config = dict(
    num_hidden_layers=13,
    hidden_size=512,
    num_attention_heads=4,
    num_key_value_heads=1,
    head_dim=128,
    intermediate_size=3072,
    vocab_size=47031,
    hidden_act='gelu',
    norm='layernorm',
    norm_place='pre',
    norm_eps=1e-06,
    positions='rope',
    rope_theta=2090.0,
    rope_fraction=1.0,
    qk_norm=False,
    attn_scale=0.0884,
    bias='qkv',
    tie_word_embeddings=False,
    parallel_block=True,
    init='orth',
    init_std_qkv=0.0219,
    init_std_o=0.0219,
    init_std_up=0.0219,
    init_std_down=0.0,
    optimizer='adamw',
    learning_rate=0.000781,
    beta1=0.95,
    beta2=0.98,
    weight_decay=0.4,
    lr_head=0.00629,
    max_grad_norm=1.0,
    warmup_steps=320,
    schedule='wsd',
    decay_fraction=0.534,
    decay_shape='cos',
    final_lr_fraction=0.0,
    batch_tokens=131072,
    max_seq_len=1024,
    doc_mask=True,
    train_tokens=980200000,
    max_steps=7479,
    dataset='wikipedia_en',
)
MLP neurons of a small language model. Each row is named by its layer, matrix (down: output weights) and neuron, and shows model dimensions 32-223. Each number is 128 + 32 x the weight over its row's rms, rounded and kept within 0 to 255. Numbers have three digits each.
After each neuron's rows, "fires before" lists the tokens most often just after its 100 highest values on Wikipedia text that the model never trained on.

L10.down1091:114123119053120146113113111129121105132175062139129132177169129159105089112103170182092105158099122069150142180161097064085160137159118175152094126138194147156181125123129068074114052166095166124107138145100130091142164145190145110125143170084148088139096090103128130137114116114088132102123102101110125154120114112160194116103160119045128154097107090098087156165190148090168169159108076122123166147117076162119079086113113200161096150070130135130064124095209161115137119135157070100128109171163093174115135154140162114151119161108121121107108164090072131108085181105096153126
fires before: " ", " of"

L10.down657:116134127145191118138130158191144140068122150095122128170112172141167014213107157103138115168170118132109112090098089202157166096130149127127114120150104143159130183139120107138108192090148149124130113143138153139132084118066108183131210177120108160124101201145138168145111095154154137152126109120118098110133166096171129123143127088081115130200089117139100089148194152090119100140126150122125117085116102113156212114159074101137122122130120091138124109087096103155073091123168153135152169104088120127152059118077160122105111095153147163116103121095038121200160118186167039099
fires before: "\n", ")\n", "\n\n", " ("

L10.down2577:143125137101169104119135107143081178122128103110182157080051151132123155129152138123197146109163143162096199118126094187069159196151111121086119096100040103111146126108155119168182133089051099104134084155133166145103124118136113134122163128166153108130165165143121104134155172149087125152126146111124168097123060071136076140126123142198176086077145066105204125141133130120181108127128168118102129096123128117149156161124146119176153124092142117072126082134136119135108099170099145144126108063142144160096156108105134124157156157172151189119132086120149099115100143097127087121
fires before: ",", " of", " to", " "

L10.down792:119102136151065115206175114141125059077133206150098179117127120116116130212149155160110076127071156099098135160114106101084159107137091126149121178109113178139122091148170122085109098150123148162152115128136128146160155124155145125114176144079153191127148158103142080187113135127122124134129136090098125089158106137138086169121195123110129133145151154111034055162120192145138093148170164131076090161124146122134110147149155139157104180171123143129131052092182183117126145152152133107132166094128143132127153093071107141174085144146108072112109117142124138105108205130127150140
fires before: " ", " the"

L10.down1034:120104152142122096177163143140094132068132121113166110136085130076098142184134081122138087135211125170117138100106143064154110149084127151125148171159160139157157061097160110076188108189140134157093107134146119175083174106191135088094085127067124169135146123147094062190130091151097100106099161138145153168186108163153087124100152100120124085098203083121122165117121198117157134149139132092125065097109125090073091104151104111116119153133151153155159179151130124127157103126105136161107094089189149127141115122112158146161151132138128152102109216084129174165108145080107116137
fires before: " |", ";", "0", " =", "plit", " amount"

L10.down354:161134167110124066086141119082149128114137138165059151202129105113095106180177111195089180096105061118091179101132136105124083120145126095139144130130069103111089136095106132134118103197078151124102128171089144150111144124182130092146188134122216124105163123135112140122086080113117126109149203108090092077139108107080130120175159103052167144061149134060157140176127136097176140125128105149069167114099215134183120102155148124173107096118155119153097114159115127092111076103113100129148128166126096140140151101121144137165101176183106125080145128153141138152133208133109161151
fires before: " ", " the"

L10.down1358:133132098139137127141111147172105153138084126115105097118134107141133158132145189139115146148149134134158138106100061150094179156112138140050110177083125164079167146102118119048136095143170129100136162115064124034099130133089176131141102115095151138126150142080185153117131101130215140086184158093112123177058163147106169140087101152124163075107124124154111187147144111157152221187159091116166049116156156089158141109075123096100148139149154103150154167114083119108118089120112125152121152187095133151092135168161098139159119175176103097183141149135154110091141122116184101102
fires before: " ", " in"

L10.down1525:095171119081136098127084137117067156126119124099024119116143131091129103123066120113106123101122137177145116118155149164165103106166097108151092124071127112123119166163148076160178142129140116105162088177167138105136122120128087136067139109146138182158081113172190151156119121154158139132145095101098107158122156120128165140161078123118148172130064208141134116127067133193100116127098078208085064115196096086088096149068075082122165165112132143172117134131136127124108139086100131151157090113170205102131127062123114117110140150157041117121138109105094136108118118164095063105
fires before: " |", " (", ")", "%"

L10.down359:142170147082134106075157146115112114137105120086121153141099172114134086179113128117122131125146149178093113130163146209126115086109194121111160186101080084134141113121094183197159106129116160118132164170138109158123168136109128078148110077099117042079096121090139144115135150095132117134111112145123176159101107089103111192125139115148107155167143081117119168067155115099118161140111069144134169162144128137133092166148116071114187056093164120099174137143165084134175089128109069151130142123104138142139146107128235152168132111195191091150133119102124140107119133151131134134
fires before: " of", "-", " to", ".", " in"

L10.down2223:135117165134102128139167121086190132134064146106000055140166141165098107152176151140141121094116114132124180137135123129124094066170112130130104154134127122131112123139117136158124232105090085101141122153127132155158141147115114090142112116142069143171151169132152100109143139103128161124106186091105190099109150133111112105128151116062113124112105157118121126104130062128162155128151096113152088141118166109140147133105114118090095155166135095115179140117099157155109111145084131164153120146085134120124107141148142156149097072121090129150131102102109124119138141141098078130
fires before: ",", " that"

L10.down870:155082178136087128154106137172121155178136149134098143128174081138141103135092108154112117087128149101150130146124115090170145190132203102089149182062128095134130109081147139098088147109100136131098156146156135183107102170112179193113163140149056146142179132071102140102105102147115127161113131129118098089111123126110168152105115081082171146166133161150113102090094123137150080147140123144144151106180154163133126072077121160163105130070051120160107119146102147158123109070114160140128067078116089116130097128159170053126096129090094121156089133173090216102129091115149119099
fires before: " |", " ", ","

L10.down361:147161077110151116147108135119164116091121114128239111124128126136160114121144107104116129083109091156135164078154136087126122102175123165150217142105122108105125113134102138119106066056083183101109124102197183126164158117118073161141070133070133089131087126167060130130136114155152157111075139121141153075137098127155158139180154081108074141076096087140135088162149133108109104083098104079113158113169150105161074103068098115197101147101122127076139102134150114099133045082106122115155099151183178158163083144136083109102054154126114214117165154142152081143128063132114179130
fires before: " ", " |", "–"

L10.down2455:153111091098126135185109128128129123122146103168101135125121163171153165119145123117152140138090174109108177101138108146103153187108150098140101087177071203129080143115098109063145228089073130077121102147111119123115149085160139071128225104167140174142106153175124099161167091134169122139077083086161127095145096096189151115126117141118088143152112120143147157117141149106079036152111157183115169069114143116144129167120171157121084146156102095134117133135095123115147150115176096121107106171113116126100123163150113092171083110164198203167128145174162147088121139119090165132
fires before: " ", ",", "lland", " of"

L10.down3069:134145143128117110210127148140158114098135112094116094131107099082169154122106155140155144087079133083084118126060102081090177117159122149129136056094136128159108120140145104072119165112163124090125132158132147145127153115157133159064140173134088125118122078050116150120187135112179182110135090162128142189146102084159131111076096166113087102175126071134075112155058174094107150171067070169108179169150142130168157156112113092069112163152139123126093140153057103133181153119213069167063095137150122141168091102157142140098132040144124126116091042121100110141114173121148169148
fires before: " of", " on", " that"

L10.down829:195080148125071151079108167069075111130103177168091129187153145149188141058116100183082123125112125140082150147095154118173180122092162118113133123216142150094111099126129102143171149154131079073130115103128156096115114134135106146105077157172163142150161140133055142133100153126125103149169168150134170137100082155139124135159132138072173151155130155102117126100114097114127076106130087175117116148092161179144124140162116031134099150061133151164130086097161083129132100124084160135154131180113076110099165181180076131095077160073128116154102142086138110116177135158086173082
fires before: "°", ",", " Japan", ".", " |"

L10.down2220:111110100146194165193097162117068100142081093152093102222168101090152110136126157047100115140167133141092134129100079209117117149044121107211144165169120080160113134106076148079153067100129136136148123120127155179110134103134153125134080188090091141112133131137148112106098146135124090176092074066136161084163151104191113112119105144100108138131121132067169092122108132111124097120119133133124107175079054162095163112118179096159125077146179131187127126125096132118145183155071140165153147118091143134127126137114142130183193135160176123108136166097119144124155113161156068171
fires before: ",", "\n", ".", ".\n\n", " of", " in"

L10.down609:159135107121136119132195162093149144080146143135111181144084163142117084122104172103098166087106115109108137129124065096197154066142170073162143168042094152106152196132132078144138082141133163105156089066177160162173096078157129126091087117177097112147144168196184178117084083125112184143154080084092107108128170121192159088105077123116183142150124105100126124056068096151179120105112121175177180158153155117133141113142130133080058114109148091147171109134161145098110040059173192071175125180194143118123124139154129086103134109090099137111183153146141090062120110115189106109
fires before: ";", " –", " (", ".", " as", ","

L10.down2848:141151114122073126128104130083164116104113115084113152137114172108160122094116119141145153095124110136087180076143105207096142118075092108168119152139168123177086110101177086120126105106074165151091103144133117152141120152151106157103181077115133101169135133117173142109069155086068148114104134082170138097178133107090131052072134089104152121133134110081144143131162129157115056120109131176099141147091137119077129158099137095068124137143118117122137149144140109067123091127114122127151172073124100153112138125100123180196148134135129094126096136101160177169112169112140143130
fires before: " |"

L10.down598:097162132130120128114155148161125166161113112167067098182112130126116108128143076135083140122164161188174110150093143114164089148146150060147121123090106113166182145107100143128162208158123110108139102155173181138169148142084109131110141154125069125127106146139142104144113093160153153161125164101098090143137104105100100196150132149143145106130141136131104109076150122180124083160130086082053122088132169161138126157192213131138174166112126121167134108129134157115104114120075108099154094119106127102122151093122111165115208112103097134162120128180116127059124078144085145078
fires before: " |", ":"

L10.down1556:082180136106113109134107138094057175158103101118041092112081150137160175069103098132127171146126113145189145138142100006085108118140181123079072141109142101167192197130142127043122094128081163102143129058171125105120132124138107182153172126093102179103136131097135126166125120094151100109128117095131015104121126132137134132155132136106111141147106137069068115154123132218154189107158120124123116142136141160143137141085120120113156154161138145114167123162075155112060125103149138175126107145145106168108131123168119148129125129097127149121101104102127171100160130101133113154
fires before: " in", " as", " with", " to", " on", " for"

L10.down1777:148124103104066087143096148060154153106118140120046131119163135158120121102186119106117155131138118115123147128148087049107166107134107107182126144135143119180134165161110105111156103130166058117123091091161157114131180141148167090108157095123131211141127158153140081079137139113122191131100094093146131158164102148167144142120187166056154169151142145197109119145134135175152155168185116134125079159118172115156096151135125139122145159187099167141189142161167122159156113135120183171131180168110153144070098195141109116125155138137102183112111093088125112133110151141140080150
fires before: ",", "46", "anth"

L10.down1642:145121100095116167109093120139193177115106134166079106084134115078074165084121098106109152133118144152079145138151119193102117126159142119145095139133122141168138117139160157097163072099077170133110133166201120149156105139169151151100180098107132136153118099136174104152134121082070157126094146083131139100151118089161134105112150153126141198155122105081144157101134155178085092114183147143176126190048115129089097176127154131076181146140156142117167118154130118128111079179077073139175098136125104126096101111196164137144115178090135104132124105113091094152173115119124100141
fires before: " |", " |\n", "\""

L10.down2463:166136105087108156147165158100223134146130128067173176150128094151135128156133080106101138093125134047090108091153152016028090140067108122131149120176114163173136149133132135144126093129128138100125077136101136176132159142141057119135108144133154099084119095138189140120171122167103120141184085087168099137176083138139164136106203077106152113133146134150129128119115180128142149067120179183077101113114066155114079130164066096188127176129096133102153131149125078102151138105109068176176079177089164092143137137121181096125119120128087144070109136146126080179131144089125136166
fires before: " ", "."

L10.down3027:094111108116130139144134120114136124103148117141150080123150114101176118132140135101168104155192192136154148152113138126105120085134108093149171144125144081189035140102134212121199155130143096095165127115135126105110166107143166095119101120099146192121169111146134084146176147111122088141129101150124155114097072093126128135163123162120076140079211128131160137150140088174131159134107128096168182166115133143112169119104160126136133095113161178172094123158166181109161204128132136112105136159084141106115127111113080117101093054111220152117141188155115146167174132139063118067
fires before: " |", ".", " ", "t"

L10.down2885:178128128134153114132122143153184103122108127088136124128087105093109074163054135113084136151101091130140123097083115185172130058082111080122169091040087148124143149159079124103160109169112147113088117146169149162215137119128156175101103117161153083191158088098090115098149173118084131082129116125164150184109072126073135104168144101062172110181139116180104176151126083157130107105158214138146142124147144098138144158183122089074110085106187120101202148129008132109139070106163111165139102129118161092104148155103158142132167154107091147120083081148124134121146123132176108137
fires before: ";", " (", " Mo", ")"

L10.down1875:109122143182131126103122130114077120071132116126161110110113118187144159093157080160098143157171114173155167099115136141137133117106096121135121130124124101088072130148112077122163021098075170197169054095170178183113128159095132076099165142175140111179095103138150155062129159140171071080060110135103178127160118146159086135122107154127115139127098147145080120121128124142178153144173146114168123149178120163126110164095108110129172119155174090106123090110157182100112141134104137147155124111132170151125113124149155154162134177068038082125079103202074116106141140177112166129
fires before: " |", ")", " |\n", "th", " of"

L10.down1788:079174128119081147109155142096089144152096126095016131092046130156126147140104166097100136135092146087161167125110165116070109145133181102169145082083141164135110166118158172127116092131105112154139123067154130138181100067128093154167099088133132162138045166144091047106114150120128148144121126097122112105130142101130095104157090084091083106099119111144134132146164128192113120159153101139150108137129128134131139149122101148108095126132121124173120097120101129087154119150140185165155061105086149176123096114090059122103078061076109146098140126186126145111136150149128093102
fires before: " by", " in", " as", " to", " at"

L10.down1268:141136120096125207159125114131113177123149079118124139094116182131121167137149170091211088152108112137125123155123104211115120125158069104162130108142145132153122153093090159154148107158126156105116124144116120133112104128101156107120112104141119122098136145099075083141100127127133121067144148129131125138163131070159130119142111110066174122140156146112130121151175168164113115095134141076134151165076163149159130133133142144079131061094071128074124137119172086131119170097181162214088102080155129135097042092125149123160143138083153152132110164131121166179126159158175171095
fires before: " ", " that", ","

L10.down2834:162158144147126133135150175136128140136162103103148099165171148113112168164132085124069083104142091090092102108089142078145166139127114134204125126084080018146073153140136076140096129155138076166071055140099111164181156129131122122090112131095147182163100078153150084174139121114122129108135148111138104149128115104101147079121112117085110094112097145171104110092114073158121129134085048160115161139092149153122152143105185105122097087037140140110137160153116143160125085097157102104137126141151153157137097144098124153131144123098138043082148151115139146107139106059167098066
fires before: " |", ";", " "

L10.down564:105146077104121208133131118217127120137115107152049112129105136111172172134098146173073066103117173144099199151129089058169133119135149117105152122147090100165084192092118184117104145094157089118087135065112172106152151168133183148132137117158131185084153120164090123134057149093197157168058130110176114123163149152068094134113105096090144136160182098077108170151144189091125161080114094106153142138122177137104028146166135100057087091064086152124181115094098138079145106134149163129125068146144130158170086084136133118124129120149203154220144121160142147117093154079109084092
fires before: " |", ")", " to"

L10.down1044:087117171130171133079106142152097161176113119132140168096139089202126133097081139172139162129107081152143118099152133141169162104153163110148154133090104141106136138175192132078107149126146127108161136120078154144134119155152160091167135122192104143175131105107148133120089098082136133099097051181213153169142068112109115105140061174120138140154137115099103123157091177105148066178148115153115086149162160088070118146128135125184159133182099130107119084127137156090129150138159127104121147090126117140089085155148098097120116166069153130126056129152150153167125123124127171129
fires before: " |", ".", "%", " ", ")"

L10.down568:087166137111046091124056132149132161126105139131135138074131148117143125138140136134128166067127049192192130128155123113108101138148137144143064069125156123111098102155104120112120098141095159063127137133169094135132135194094058130080153118096123137116105092114126137090110091127119110165132113112071120152120107142121099157088125153118121143129157131155123143097150105108134149143174104132076134187079170139137097091125096167147118141142142145107108110156121184208123157089128163097126133143138121125113152158150141059132117111106164155116131105138062148128157192094048163129
fires before: " |", ",", " Artists"

L10.down1428:155175125108155175141145124074163097113138119156084076122152147183170108151081177100110132160156115159126097134101131171112120150105161097139063153093078126119107158124189099107194117123090148082137195090121111153139097109131108113133133192139112165131060087068154111093126096229123113174161169050074124116097119094122134147108168105241118155164076098109183087132171113168135129137119053114162147145117134111167110157132126172151127151116115144122082111108112118137122117167084111120143161113159148157158098144125172173098148090122167107144119120099067167092130127078134151151
fires before: " to", " by", " from", ".", " for", " into"

L10.down2300:185138120112109152154135086117149097072102155141120117153121102131133107111160091126152131085143218084153095101117162088116108127146169112106173089135161092152154169105092107096155173193119086108094119139130076158168171113152124064165146215085158098092101130120121166086118141135135088162181136166151071159109169138104117110099147082132149141104115144119153169134140138101155073155098107120128149137123114176140143181163123117184133115140107129132066058111150091121133129127135135106086101137157157106164069153086123097036135123150107143146087150130197113176118160215149111135
fires before: " of", ".", " as", "1", " the"

L10.down183:126132153183183151166103132148118090105172093138135084115137100173129177113043147129132085099137087128088098127106078129162116212149115113124161102131099126068164150109194096149105141127174141095129096168172148145158141207090117103118066128077101120108176128142164138134149140154138125150109169137128106112109118153152141090083130153117125177178130172131168144116154153127164130123140128109152117113173141090087087166135121166152125119137113108138155114127108135136088100117119105107168091180138182025136115152155147089107161069119139156113113106161122162138122170124137124125
fires before: " \"", ":", " |", " –"

L10.down3066:122077083108076181120173089136140141143100148101086137098143125100152149100098116125098130189100154114098114073125135110119095152156117155090160140139162106151131136110117122074118145111116120146123189128085154183116110162079213097063132098149179037146127157087128147178146099130133142142109124188099148076120113128161130130143104110119117107097189036118112155170102087137119135143098137174173152087116154191126187054154131193120146143207092219099110143113108097131155229149179098125126111111078158098145152130144092160155127153139072137165075079089099134127157123172127146144
fires before: " of", "5", " Field", "8", "9"